MLP neurons of a small language model. Each row is named by its layer, matrix (gate and up: input weights; down: output weights) and neuron, and shows model dimensions 16-143. Each number is 128 + 32 x the weight over its row's rms, rounded and kept within 0 to 255. A neuron's up and down rows have the sign that makes its largest values positive.
Before each neuron's rows, "fires on" lists the tokens most often at its 100 highest values on Wikipedia text that the model never trained on; "fires in" lists the words (lower case) most often at its 100 highest values on Wikipedia text that the model never trained on.

fires on: "en", "on"
fires in: "women", "men", "month"
L5.gate246 [ 94 165 126  79 170 138 113 148  67 129 116 123 115 122 105 103 109 163  86 157 113 103 126 105 150  96 114  69 159 110  96  46 102 111 163 141 104 131 100 162 192 105 135 135 124 100 125 121 109 185 121  80 113 161 169  32 148 103 130 108 121 110 133 185  96 137 109 145  67  99 159 142 130 126  80 146 153  94 152 121 119 168  97 114 105  88 137 132 191 136 129  45  88 117 124  84 134 146 111 124 164  89  92 148 180 139 132 156 178 150 120  55 144 141 134 180 141 138 165 166 172 140 117 112  94 162 147 142]
L5.up246 [106 134 119 117 134 169 110 136 151 139  79 127 133 111  99 110 125 135 102 171  79 109 148 189 126 112 100 122 146  86 112  58 122 120 148 130 134 115  80 151 174 124 177 167 134 172 124 109  95 149 108 102 111  80 151  93 173 106 122  87 136  93 149 190 139 142 116 175 115 167 155 153  99 128 124 137 163  12 147 128  88 135 151  95  93  98 155 168 130 190  52  64 112 123 147 115 145 120 168 189 165 210 133 150 132 120 122  90 113 220 114  68 148 137  98 103 136 112 183 106 105 143  87 107 148 148 132 175]
L5.down246 [122 134 176 103  96 159 142 130 128 115 135 118 144 163 133 168 105 109 113 166  90 148 121 112 165 112 153 168 121 123 177 178 175  68 135 143 172 125  94 152 133 161 152 148 149 167  70 140 191 122  87 140 116 174  97 128 113 115 169 112  79 108 148 105 128 115 132 121 133 103 131  84 135 171 161 108 148 140 148 115  38 146 204 119 122 129  72  65 101 144 114 193 159 152  93 143 125 168 115  55 153 146 121 141  85 159 138 169 118 102 113 155  97  93  50 108 148 154  70  41 142 139 155 176 148 150 109  78]

fires on: " for", " by", " For"
fires in: "for", "by"
L5.gate648 [ 82 136 117  83 115 136  46 194 107  92 190 158 148 134 140 118 118 154  52 100 135 102 168  87 148  98 191 119  90  38 122 137 133 189 105 124 101 154 123 105 138  51 103 118 118 139 170 170 137 117 120  80 126  91 139 112  74 138 145 107 145 105 132 109 159 143 123 150  86  71 182 106 171 158 136 153 177 135 171  70 114 150 112 127 125 106 107  88 194 130 103 149 163 115  99 153 131 147 113 154 170  95 123 121 165 132 154 153 130 112 159  89 109  87 141 120 115 179 129  90 165 145 159 150 160 137 116 116]
L5.up648 [ 87 101 119  85 116  96 163 132 106  78 159 122 153  96 146  91 139 167 109 129 116  25 146 133 155 159 119 167 114 113 171 154 142 114 172 138 109 125 182 144 129 110 138 102 149 142 123  96 103  72 170 131 106  97 152  96  82  90 115 128  98  61 126 134 142 155 148 185  94 138  72 126 148 182 123 110 137 102 182 115  98  95 120 138 109 193 120 131  88 169 107 124 146 114 123 149 160 100 174  74 172 113 149 144 102 134  98  86 134 117 138 174 172 117 112 141 157 107 116 137 202 121 135 122 125 170 113 109]
L5.down648 [ 60 156 110  93 165 115 146 136 123 120  69 149 204 119 201 127  94 130 136 139 129 118 148 140 155 155 102 170 150  95 130 148 141 176 138 157 145 153 115 146 173 110 112 157 106 171 119  79 136  50 124 170 135  97 132  68 118  86 161 138 143  74 101 128 134 128 160 178  76 141 136 156  86 131 106 105 132 132 127  88 141 102 145  91 182 145 160 155 125  87 144 104 154  29 139 142 158 129  90 143 101  74 159  73 195 135 158 111 154 160 110 134 146 109 176  95 119 109  81  69 149 116 134  82 119 119 104 100]

fires on: "old", "oc", " loc", "oy"
fires in: "gold", "local", "sold", "location", "located", "royal"
L6.gate650 [124 143 140 116 155 174  93 157 116 127 128 189 140  74  90 100 119 167 139  46 138 126 178  74 148 101 123 125 126  34  37 131  79 132  69 157  89  86 153 131 164 178  98 143 111 138 121 125 132 156 108 148 121 144 120 123 141 112 141 159 121 108 132 140 106 145  65 155 167 129 136 139 104 145 130 109 109  87 125 149 139 224 153 121  80 148 104 122 122 114  97 176 133 155 152  85 126 177 147 145 155 136 188  96 154 157 110  85 163 144 113 105 151  87  89 105 143 122 165 153 136 111 159 143  95 137 149  53]
L6.up650 [113 170 158 131 157  92 146 177 102 100 173 140 113 169 142 221 145  54  93 143 186 132 133 112 144 129 113  64 122  74 134 140 111 119 130 103 135 103  62  93  79 126 140 143 154 135 148 172 120 153 116 107 114 103 137 127  87 114 170 141 209 115 108 104 107 167 113 165  84  74 159 125  61 105 157  53 134 115 175 121  99 122 137 102 172 120 143 119 144 104 178 148 123 154 120 116 150  95 113  89  85 164 131 100 106 179  91 147 102 133 107 115 105 196 154 127 127 118 164  79 100 154 149  67 150 163 107 156]
L6.down650 [124  98 150 148 109 129 118 127 146 126 203 102  99 113 144 129 184  54 110  99 137 173  94 142 141 111 118 148 110 126  88 131  92 131 176 101 152 110  99  89  63  90 105 156 120 156 100 120 147 179 168 113 147 130 132  65 121 106  71 180  81  38 113 131 112  65 130 133 128 153 208 114 116 135 179 121  67  88 130 183 145 150  87  79  88 132 149 111  97 102 121 152  70 133 118 137 194 135 109 124 141 100 154 143 127 112 179  88 102 136 104 178  95 136 129 127 138 121 153 172  62 152 129  89 132 168 145 111]

fires on: "en", "un", "ren", "ed"
fires in: "women", "men", "children", "community"
L6.gate264 [120 150 150  99 106  99 130 157 118 167 155 137 137 109  85 156 120 166 113 171 122  95 121  93  78 124 128 129  85 118 119 120 125  87 136 114 100  87  80 110 148 154 120 110  67  72 120 165 143 142 128  99  80 171 126 124 116 112 112 144 179  91 115 137 155 168 103 151 123 109 200 114 166 145  88  63 112 100 145 147 111  89  78  97 122 144  87 134 166 142 124 129 104 152 108  85 109 176 165 125 137 144 122 169 102 148 159 184 138  82 128 174 100 157  71 122  89 123 112 104 175  91  99 199 147 147 165 149]
L6.up264 [143 140 107 153 115 126 170 109 130 123 122  96 156 165 132 108 132 157 143 207 110  79 154 127  82  89 155 124 118 200 137 122 136 142  66 125 130  73 134 124 144 147 103 146 104 182 128 143 112 117 147 119 152 135 139  89  58 114 130 143  67 111 131 146 114 113 178 148  94 164 133 182 150 161 188  63 133 107  98 158 116  51 189  97 124  72 180 127 133 105 124 142 149 105 197 106 121  76 145 107 130 146  92  65 132 131  89 132 114 140 156 139 142 111 163 195 166 126 106 147  95 178 142 142 123 115 102 102]
L6.down264 [ 78 134 127  72 144 104 120 101 142 166 158 143 148 121 103 140 147 121 127 139 120 207 168 137 149 136 130 172 118 112 180 174 168 184 178  79 133 140 202 119 128 124 120 150 129 130  40 178 158 162 133 142 112  81  63  58 166 168 181 104 156 119 153 145  91 179 144  96 150  94 148 129 145 111 108 164  73 155 174  96 139 110 127 157 166 144 118  91 126 139 156 100 168  96 114  96 150  87 213  96 124 193 121 102 110 148 158 134 154 100 123  70 136 149  93  98 146 128 130 117 139 165 138 162 179 136 163 141]

fires on: " work", "ion", "ew", "ob", "n"
fires in: "works", "work", "worked", "version", "working"
L5.gate383 [131 173 123 164 127 112 103 132  88 116  65 168 159 130 103 116 130 107 149 139 124  57  57 102 180 113 167 100 108 118 117 124 147 122  93 134  86 103  41 128 140 115 106 117 215 162 126 162  93 162  90 112  58 152 112 126  96 176 140 186  91  88 146 135 158 161 179 125 149  68  78 169 116 130  95 143 102  71 101 101 148 123 152 167 128 131 113  93 142 168 133 159 156 138 138 121 123 132 100 146 132 144 104 138 127 183  86 180 103 178 129  91 160 170 182 144  91  92  99 185 112 118 178  95 126 121 127 135]
L5.up383 [ 77 159 118 152 128  47 145 104 113 154 165 198 121 121 107 167 147  84 143 130 122 133 146  68 119  88 129 165 144 134 138  97 121 128  63 130 121 152  92 127 165 126 160  96 132 129 113 141 120 193 137 154  75  70 105 105 108 128 149 134  79 142 124 112 209 133  86 138 148  83 182 158 121  94 112 139  67 131 101  77 117 150 132 114 129 127  68 128  83  99 132 148 118 156  92  48 121  94 133 132  84 130  79  96 144 108 120 175 115  99 135  87 120 136 154 117 130  81 155 143 153 154 132 110 164 172 153 120]
L5.down383 [133 102 146 210 145 144 115 132  55 118 142 147 125 140  83 165 135 125 112 129 161  92 113 149 125 144 111 153 185  99 139 110 125 154 145 140 137  69 148 153 108 180 124 177 144 149 155 104 160  99  76 167 191 123 198 117  99 144 126 122 130 114 124  92 137 135 168  87 156 149 144 139 116 135 166  71 139 139  71 129 171 101 144 117  65 101 153 124 118 102 109  99 156 126  90  54 113 159 101  88 120  48 163 117 121  97  80 128 154 120 209 167 132 121 148 119 120 135 118 120 100 129 112 162 115 179 127 115]

fires on: "en", " is", "oy", "ly", " the"
fires in: "is", "given", "okoye", "written", "often"
L8.gate331 [ 77 201 151  97  90 145 104 169 116 129 114 146 131 126 146  88 125 131 103 166 100 156 120 100 110 110 140 152 105 136  90 150 115 162  72 127 112  98 118 169 147 120  83 106 162 125 100 107  89 159 175  76  86 117 160  99  77 110 141 106 153  89 139 144 117 151 147 148 148  60  79 159 137 143 101 112  88 107  85 137 142 138 148 129  80  63 127 127  94 115 130  86 206  80 106  83 174 123 181 125 173 135  99 122  80 180 126 185 127 201 110 162 206 131 176 108 120 172 169 190 151 170 133 146 126 120 140 146]
L8.up331 [107 152 168  99 164 193 113 223 163 178 112 119 142  93  99 160 126 112 165 116 175 143 207 118 168  95 123 144  91  98  50 139 125  93 114 111 119 125 152 159 149 148  99 136 109  85 131 156 175  96 123  79 123 178 167 134 142 144 172 165 124 100 112 217  78 128 116 131 153  83  97  91 104 108  81 116  96 127 122 155 103 225 106 145 160 122 134 119  82 111 155 157 111 113 130 146 144 168 177 139  86 154 132 114 122 136 157 166 130  72 130 136 144 178 170 110 112  75  87 164  93 158 171 144 120 135 128 113]
L8.down331 [120  98 121 123 132 112 142 118  86 100 110  71 157 137 121  77 144 128  96 104 145 101 122 162 103  91 116 121 115 136 180 131  92 122 202  96 101 153 115 102 165 139 125  93 138 145 163 168 125 189 138 119 125 154 154 170 168  95 112 133 117 123 135 123 132 148 172 116 115 160 114 123 171 121 203  98 154 155 152 190 112 116 127 126  92 157 131 156 137 137 142 168 157 101 194 116 125  63 125 195 141 118  82 171 102  95 118  96 143 133 147 156 112  95 133 128  92 205 163  61 174 141  78 116 139 118 174  82]

fires on: " a"
fires in: "a"
L8.gate312 [141 119  95 175 125 192  83 159 112 114 134 151 137 140 149 148 112 155 124  99 167  56 118 180 136 129 170 177 151 106 136 139 137 136 164 109 128 155  79 130 180 144 144 121 167 136 127 138 152 102 131  90 110 123 128 119 169 135 120 167  97  89  91 150  57 121 155 113 142 135 118 177 114  83  92 149 167 121 129 172 180 146  77 152 142 171 169 108 127  90 151 169 134 104  75 139 163 176 160 153 159 114 197  83 169 131 161 112 140  52 147 140 161 130 128 159  47  84 181 111 125  97 112 104 142 113  56 130]
L8.up312 [100 125 150 196 190 164 163 207 157 152 126 135 139  74  95 175 150  90 121 131  80 162 124 185 136 161 124 138  96 133 145 159 123 159 130 123 127  71 188 179 117 122 144  95 174 138 158 105 120  98 122 106 127 148 176 104 109 135 146 143 115 181 101 134  95 153 132 148 155 131  52  86 133 172 171 156 125 126 129 105 162 161 146 132 116 158 120 167 112 145 123 117  78 119 145 116 176 109 119 121 151 184 154 100 147  88 111 133 124 136 113 146 113 150 119 145 205 149 162  95 126 108 128 229  85 146 117 152]
L8.down312 [125 118  56 126  69 138 105  88 160 105  73 146 124 153 108 124 124 121 167 158 152 151 150  98 159 104 194 126 163 138 169  78  71 138 103 114  76 118  95  67 150 169 118 122 123 127 125  92 102 144  62 193  60 184  85 119 215 157 135 140 193  39 161 116  61 107 171  98  90 119 148 192 159 148  93 137 144 174 169 132 126 148 107  90 160  63 118  80 171 150 138 126 168  86  64 161 134  81 143  81  99  90 157 115 161 112  79 132 161 120 134 116 134 115 193 108 117  97 116  62 137 169 150 135  87 159 116 176]

fires on: "ctor", "ate", "ion", "ent", "ivers"
fires in: "director", "state", "students", "mission", "missions", "commission"
L2.gate264 [166 172 151 141 142 119  93  94  93 169 102 177 115  94 102  84 109 154 132 158 115 125  97 110 152 176 108  68  92 126 147 101 112 144  69 151  40 132 117 162 174 148 135 117  68 131 141 120  49 136 173 116  99 170 136 167 144  77 188 114 150 141 113 115 178 153  88 140 218 124 146 112  93 156 134 165 136 134 131 103 128 167 119 117 105 110  91 114 145 147 115 124  97 158 175  60  88 194 136 132  93 182 123  83 109 165 102 177  77 103 118  97  92 149 208 149 157 164 164 133 158 158 119 154 153 123 131 172]
L2.up264 [104  84 106 152 133 153  92 124 119  71 144 154 120 151 102 115 102 153  74 110  77 118 162 135 119  74 131 144 100 222 127 177  98 154 130 108 130 109 103 143 114 105 177  56 144  76 136 160 136 145 144 118 126 124 176 131  79 138 179  68 128 186 144 129 138 106 110 169  90  81 140  95 104 136 119 132 125 116 128 131 162  96  85 115 139 150 140  85 143 159 158 190 134 130  72 122 123 145  96 134 134 106  73 125 136 115  91 144 162 112  92 182 142 143 132 101  98 191 129 113  88 129 112 122 131 153 108 171]
L2.down264 [127 140 133 156 149 107 110 138 109 126  77 161 123 149  90 131 146 104 192 113 115 185 122 162 140 123 163 149 133 149  88 160 114 121  97  86 135 166 140 178 132 123 146 149 105  81 129 101 129 107 144 142  73 116  89  78 177  97 164  92  75 111  84 190 184 165 152 106 194  98 141 161 112 104 102 145 183 117 123 114 132 152 158 161 134 114  46  84 131 111  40 132 176 188  93  95  70 137 114 218 105 103 112 102 104  65  94 151 152  97 111 170  94 136 143 191 141 142 137 144 107  84 107 141 186 113 134 119]

fires on: "ur", "el", "ial", "air", "ie", "ia"
fires in: "novel", "century", "special", "affairs", "india", "movie"
L2.gate483 [130 112 123  94 134 108  34 114 102 123  68 177 151  95 114 116  94 133 142 104 149 108 123 101 133 105 139  90 109 109  99 122 109 124 119 156  37 102  99 105 112 125  68 198  79 126 181 140 103 193 111  66 120 128 103 136 120  81 120 166 155 148 133 100 184 187 123 138 150  88  95 169 155 125 168 158 117 100 148 136 142 181 162 117 104 154 144 182 137 169 158 172 159 146 101 101 169  95  67 152 151 124  76 151 102 135 102 114 160 135 144  93 165 118 139 116 167  68 103 127 153 147 124 113 126 126 169 134]
L2.up483 [139 111 154  75 133 100 126  94  75 135 139 102  83 138 128 162 123  60 108 104 133 120 148  99 105 132 148  71 165 133 119 182 124  81 134 105 116 130 148  91 148 128  85 121 133 126 162 141 154 113 100 129 144 170 122  90 137 110  88 166 121 123 152  86 186 160 126  85 142 157  55 135 128 182 156 145 108 109 133 164 133 138 126  56 143 144 129 182 123 117 193 130 135 118 128 120 205 135 109 168 129 114 139 129 131  95  89 157 144 125 131  89 120 110 141 137 123 138  95 144 122 166  98 148 149 171 200 153]
L2.down483 [157  82 108 125  72  96 169 103  76 130 207 204 103 119 150 172 158 141  98 155 105 138 133  94 109 154 189 144 119 142 148 158 155  95 108 123 144 157 142 119 126 138 104 113 137 147 132 155 193  82 140 139  87 131 134 147 124 119 105 178 143  90 164 166 160 184 110 117 124 206 115 138  95 105 124 200  86 121 120 114 136 111 123  81 142 147 148 125 115 150 149 118 109  83 115 127 150  34 101 127 121 156  60  99  95 131 134 113 139 112 151 127  63 164 154 107 187 130 147 110 174 109 173 151 175 161  84 132]

fires on: "ec", " spec", " this", " a", "ific", "ir"
fires in: "special", "species", "this", "a", "type", "because"
L6.gate39 [157 172 100 128  98 130 123 129  93  82  98 132 153 121 133 143 113 153 185 120 130 146 168 130 125 118 105 100  70  77 163  85 134 142 113 114 109 125 100 175 115 145 120  91 202 142 120 157 103  78 140  52 135 150 114 154 177 100  72 168 102 111 116 190 118 160 137 121  96 158 114 151 153 116 119 175 121 133 113  99 158 209 174 155 139 127 132 148  86 189 128  62 127 145 101 102 168 171 111 178 139 183 110 119  67 146 140 123 145  77 155 105 115 156 203  87 154 173 127 151 185 114 129  87 139 160 201 153]
L6.up39 [120  79 142 142 141 200  77 136 107 137 154  92 162  54  77 192  89 179 150 105 153 127 148 150 124 120 113  82 112 106 161  86 137 117 109 128 138 166 104 152 106  54 111 162 120 145 131 119 112 157 114 114 117 116 151 118 196  74 128 156 172 112 126  97 158 125 173 107 164 196 118 134 126 149 129 121 114 163 128 216 176 139 110 142 153 145 115 162 156 141 122 130 103 111 139 152  68 134 159 200 172  72 131 128 198 125 191 161 170 122 112  53  92 169 142 128 143 206 188 131 154 160 108 123 115 132 179 125]
L6.down39 [ 98 116 107 119 114 170 128 102 171 110 145  96 105 154 167  56 121  67  96 123 103 158  84 159 137 124 120 125 189 115 203 126  95 139 116 179 194 159 112 133 121 137 178  83 165 128 163 166 101 103 141 121  83 106 140 117 162 101 109  82 135 134 169 114 120 176 154 103 134 207  96 203 129 170 125 127 138 145 103 130 120 121 141  85 106  78 169 136 125  96 182 121 152 136 138 182 107 143 103 117 106 146 145 126 157 162 192  91 149 121 121 131  99 132  84 159 142 107 211 153 169 167 133  93 142 138 132 120]

fires on: " also", " all", "ly", "ing", " other", " only"
fires in: "also", "all", "being", "other", "only"
L8.gate73 [ 84 102 147 172 126 212 153 169 115 175 126 171 109 129 128 113 115 122  96 173 143 135 144 126 125  85 100  70  69 127  44  97  58 161  87 118 128 135 115 119 165 187 194  79 179 197 121 175 102 110 145 162  79 115 143 125  74  96 177 126 143 181 130 167 105 141 100 144 129 114 156 103  62 167 103 125 144 147 157  70 128 174 181  89 100 144 150 153 144 124 100 117 145 115 161  68 109 138  75 140  61 155 122 147 109 141 189 102 113 121  95 105 138 164 175 103 129 211 122 127 179 117 112 132  98 190 151 132]
L8.up73 [ 68  68 146 143 100 198 165 135 138 177 134 114 123  96  68  88 156  96 141 155 113 174 160 118 120 111 111 126 106 113 127  94  93 176 118 100 128  34 177  97 144 125 147  74 178 192  97 144 165 140 159 140 131 101  75 131 115 135 149 201 131 188 102 148 159 183 106  85 130 113 124 115 144 196 171 149 157 185 150  75 114 167 190  71 138 131 129 144 124 116 102 174 131 142 126  87 118  99  83 166 121 172 144 204 156  96 184 105  83 111 107 148 111 146 104 103 155 138  89 130 181 138 134 163 107 185 146 140]
L8.down73 [136 153 151 117  56 105 167 127 130 142  85 126  80  87 124 113 221 175 214 115 145 122 108 139 113 169 160 101 157  84 153 154 158 133 133 119 201  81  62 127 151 123 189 107 121  97 105  70 111 115  94 106  70  89 146 122 125 131 108 126  94  38 117 157 144 162 109 100 104 138 118 104 100 105 132 172 105  76 165  95 142 121 146 133 101 126 129 100 110 138 190 119 153  59 123 138 102 141 100 110 174 143  89 154 151 158  90 125 125 160 136 138 132 175  58 181 204 115  89 148  94  86  93 165 134 121 124 124]

fires on: "00", " 200"
fires in: "2002", "2007", "2005", "2001", "2009"
L2.gate304 [113 106 144 141 129  82 101 159 153 149 184 147 104 106  44 171  98  62  65 142 151 166 144 142 150  92 109 121 166 135 137 148  73 146 108 111 109 149 145 119 179 140 141  87 129 150 108 126 126 134 122 105  49 218 141 116 169  80 174 170 127 152 174 112 165 150 126 164 173  78 181  85 103 109 119 152 101  87 114  98  66 133 112 117 114 149 114 115 109  87 116 127 158 176 101  96 109 135 140 159 146 132 116 174  91  91 131  88 101  94 183  96 167 104 157 184 167  72 140 129  87  55 151 116 139 144 131  92]
L2.up304 [170  99 107 118 129 165 120 115 105 127 148  97 180 152 134  95 164 118 114 129  94 101 161 165 144 148 159 160 166 159 121 115 142 161 151 116 114 132 159 126 167 110 147  98 198 135 150 138 130 114 142 110  89 125 180  91 138  66 112  98 167 177  77 130 152 158 147 158 126 128 166 131 109 132 129  94 104 123 128 156 116 118 140  52 150 139 180 180 116 167  87  51 182 111 162 108 132 106 103  86 207  82 192 107 103 108  96 169 137 139 123  76 135 124 140 116 170 113 193 107 146  86 133  80 185 127 116  98]
L2.down304 [178 187 165  80 153 107 213 163 153 175  99 128 142 168 124 122  82 117 105 110 123 193 165 145 169 144  96 111 120  99 141 129 154 129 114 120 132 153  79 179 166 147 141 125  48 138  94 103 129  49 105 188  85 172  57 134 179 119 127 102 115 118 125  82 121 106 141 134 170 126  99 105 109 145 141 146 183 120 121 127 122 108 121 205 116 112 108 149  89 121 151 180 134 169  56 150 168  84  97 143  97 139 106 106  96  81 156  54 119 124 113 160 124 112 154 129 140  69 136 195 124 140 129 157 112 164 172 141]

fires on: " rec", "ec", "ro", " ret"
fires in: "records", "record", "recorded", "recording", "recognized", "recent"
L6.gate218 [181 169 135  90 174 126 165  90  51 114 158 184 150 136  96 124  97 145 132  60 133 148 145 136 128 141  97 134 118 147 129 140 122 134 131 120 106 141 156  75 141 102  91  99 102 154  77  56 142 140 107 121  98 147 183 178 164 134  97 104 142 158 121 172  75 167 137 124 179 115 100 137 127 177 110 130 110  97 122 105  82 174 132 101  67 156  96 180 173 126  98 137 152 146 149 176 133 153 116 146 154 166 180 150  72  85 149 141 171 114 117 125  99 134 101  96 100  76 153  91  69 158 131 112 126 148 208 197]
L6.up218 [106 153 108 190 102 193 132 131  63 149 166 156 109 125 139 172 116 164 148 157 147 137 139 170 112 152 124 129 119 116 129  89 103 163 117 130 154 173 163 134 200  54 133 103 158 158 127 176 181 132  95 112  99 134  79 159 120 153 172 172 107 185 128 129 151 120 101 195 135 129 145 112  79 163 150 111  92 155 171  74 147 128 133 143 160 165  81 206 175 174 143 118 122 132 136 115 140 163 137  75 195 148 126 134 134  97 114 114 171 219 114 121 206 126 162 155 120 153 165 156  96 174 142  23 157 147 127 188]
L6.down218 [100 156 139  96 138  58  71 148 129 116 165 199 165 161 138 196 147  86  99 103 141 133 133 169 172 150 170  71 166 104  97 113  99  96 168  76 170  98  87 146 145 112 103 177  81 161 156  76 154 193 182 133 146 105 128 119 150  71 134 101 152 172  85 195  83 160 113 120 149 109 138 127  96 107  98 143 115  90 148 110  85 111 124 133 136 106 102  80 145  77  78 155 173 139 133 196 145 145 183 113 134 128  90 158  60 146 144 154 173 172 146 122  76 139  89 125 126  99 136  66  90 104 119 137  87  87 171 129]

fires on: " that", "ay", "ue", "ated", "ens", "gan"
fires in: "that", "due", "stated", "began"
L8.gate91 [143 106 123  73 152 108 151 125  67 127 107  85 127 156  80  72  95 111 187 131  84 136  88  78 158 110 123 111 116 152 118 155  90 157 160 102  96  73 158 174 158 142  98 165 129 128 142 110 143 154 160  23  93 172 197 108 178 133 111 123  99 108 141  96 141 122 129 110 127 172 126  82 129 120 147 100 153 131 116 164 147 250 157 164  76 148 133 148 120 134 183 124 149 139 172 101 127 138 201 105 140 157 108 109  81 168 120  98  85 104  89  55 110 136 188 117 142 142 138 126 139 155 110 115 151  90  83 160]
L8.up91 [106 168 166 121 157  91 139 139 130 125  98 196  76 172 147  88 109 154  65 122 104 204 134  76  90  98 172  43 123 127 135 148 168 137 140 159 109 113 147 114 138  90  99 158 131 148 121 151 125 145 125 106 100  99 139 151 112  75 113 118 199 140 159 119 184 132 115 105 193 102 122 157 115 125 164  84 191 131 122 177 133 178  97  77  88 103 143 126 108  97 157 184 139  88 133 120  96 191 157  99  92  97 187  97  93 192 138 117 138 134 128 102 127  81 152 154 124 104 159 115  94 154 157 163 132 122 107 136]
L8.down91 [ 97  96  84 169 143 103 133 135 168 114  89 114 146 131 175 135 202  95 135 132 113 165 108 116 115 144 150 124 108 119 174 155 147  95 119 142 136 146 160 155 154 156 118 162 160 153  99 125 131 106 158 171 125  81 121 105 158 111 130 114 152 103 139 112 160 168 142  93 207 126 156 111  85 103 104 157 147  95 113  29  62 131 151 130 143 162 149 101 160  78 150  83 125  86 104  88 114 123 140 131 144  99 151 131 143  99 118 117  67 140 193 163 165 152 102 191 124 164 156 151 130 114 135 176 136 175 159  74]

fires on: " by", " new", "st", " of", "ing"
fires in: "by", "against", "new", "of"
L5.gate196 [149 130 108 132 142 108 124 116  57  80  88 140 161 126 138 143 129 149 140 189  85  90 119 126 134  85 143 153 100  66 111 133 149  82 101 145  97 140 110 122 111  65 159 107 123 133 156 130 135 138 112 121  75 113  90 122 113 121 143 179 111 104 107 129 194 156 140 130  95 103 143 160 177  91 145 169 127  68 134 108 126 142 172 138 123 132 113 108 165 126 158  48 139 138 162 158  96  83 121 105  96 186 129  98  83 168  81 129 124  99 143 102 112  85 184 164 151 169 176 167 165 149 143  99 117 156 110 104]
L5.up196 [ 66  66 139 123 113  73 115 149 130 110 137 178 154 120 146 137 105 149 196 106 127 142 143 118 146 128 124 164 139 153  95 125 147  82 136 135 103 160 135 172 110 117 146  99 150 131 158  92 135 104 128 184  86 113 125 130 141 148 140 155 177 128 114 145 140 111 109 171 135 182 130 143 124 123  84  90 135 115  94  86 174 137  81  83 113 136 106 107 113 143 147 148 114 108 101 156 134 166  82 124  87 102 177 119 146 205 174 166 151 112 116 113  60 138  83  70 139  78  66 127 113 150 149 101 138 121 111 112]
L5.down196 [159 174 160 137  84  99 121 116 114 161 106 156 141 156 175 137 142 156 149 114  25 158 129 129 109 153 104 130 120 145 121 139 114  97 156 187 177 138 171 116 193  80 140 113  70  79 140 172 118 116 138 132 126 152 154 134 102  87 169 126 128  98 113 112 123 133  93 124 139  87 144 176 123 171 145 169 141  77  92 123 155 141 113 136 125 151 162 132 133 132 129  88 143   0 144 147 146 157 156 189 138 107 141 137 178 120 134 102 156 175 131 153 122  75 166 105  81 112 101 120 173 157 115  95 148 118 194 132]

fires on: "o.", "ot", "ber", " Part", "bum", " not"
fires in: "no", "number", "party", "not", "notes", "album"
L5.gate536 [104 151  83  70 107 142 125 141 139 141 117 145 146 120 105  91 143 141 125  79 130 142 107 100 129 172  93 140 105 147 171  79  90 167 155 124  99  93  93 124 135 168 126  83  82 131 127 158 161 120  73  84  97 147 138 145 162 128  49 118 115 119  96 177 134 189 128 162 160 148 146 138 110  72 105 176  84 117  82 125 192 172 159 154  92  99 123  84 192  74  81 196 141 141 145 150  74  99  88 166 155 115 130 113 137  72  90  61 127 150 115  52 107 108 128  80 143 184 103  82 136 143 191 192 100 133 158 136]
L5.up536 [140  74  98  69 200 158  94 103  97  90 115 102 171 143  86 102 158 184 118 179 154 123 141 163 144 146 150 149 167 151 126 128  80 123 125  91 103 109 107 103 133 180 121 101 140 108 161 169 174 152 113 154 124 122 172  75 119  99  91 131 158 151  57 130 139 121  98 107 150 183 142 132 118 138 114  96 134 119 103 196 175 110  78 134 166 137 144 150 150 132 119 156 141 124 209 101 136 103 128 126 114  82 150 103 177 142 177 114 131  81  62 120 135 126  53 122 135 148 147 147 143 143 118 110  96  48 196  87]
L5.down536 [136  96 147 143 142 110  63 171 172  90 141 167 160  59 129 130 126  97  47  85 113 154 127 132 135 127 148 104 124 171  93 166 112 133 137  70  92 117 100 152 125 128 203 107  82 143  83 144 115  90 117  86 186 124  98 128 132 133 111 146 149 118 149 133  70 124 153  98 133 128 130 174 162 179 110 179  94 127 125 108 124 159 114 115 141 124 130 113 138 120 163 154 119 128 146 110 164 131  72 119 129 174 112 199 191  97 113 154 167 139 156 185 170  79 127 107 120  87  76 131 136 193 146  76 158 101 138 107]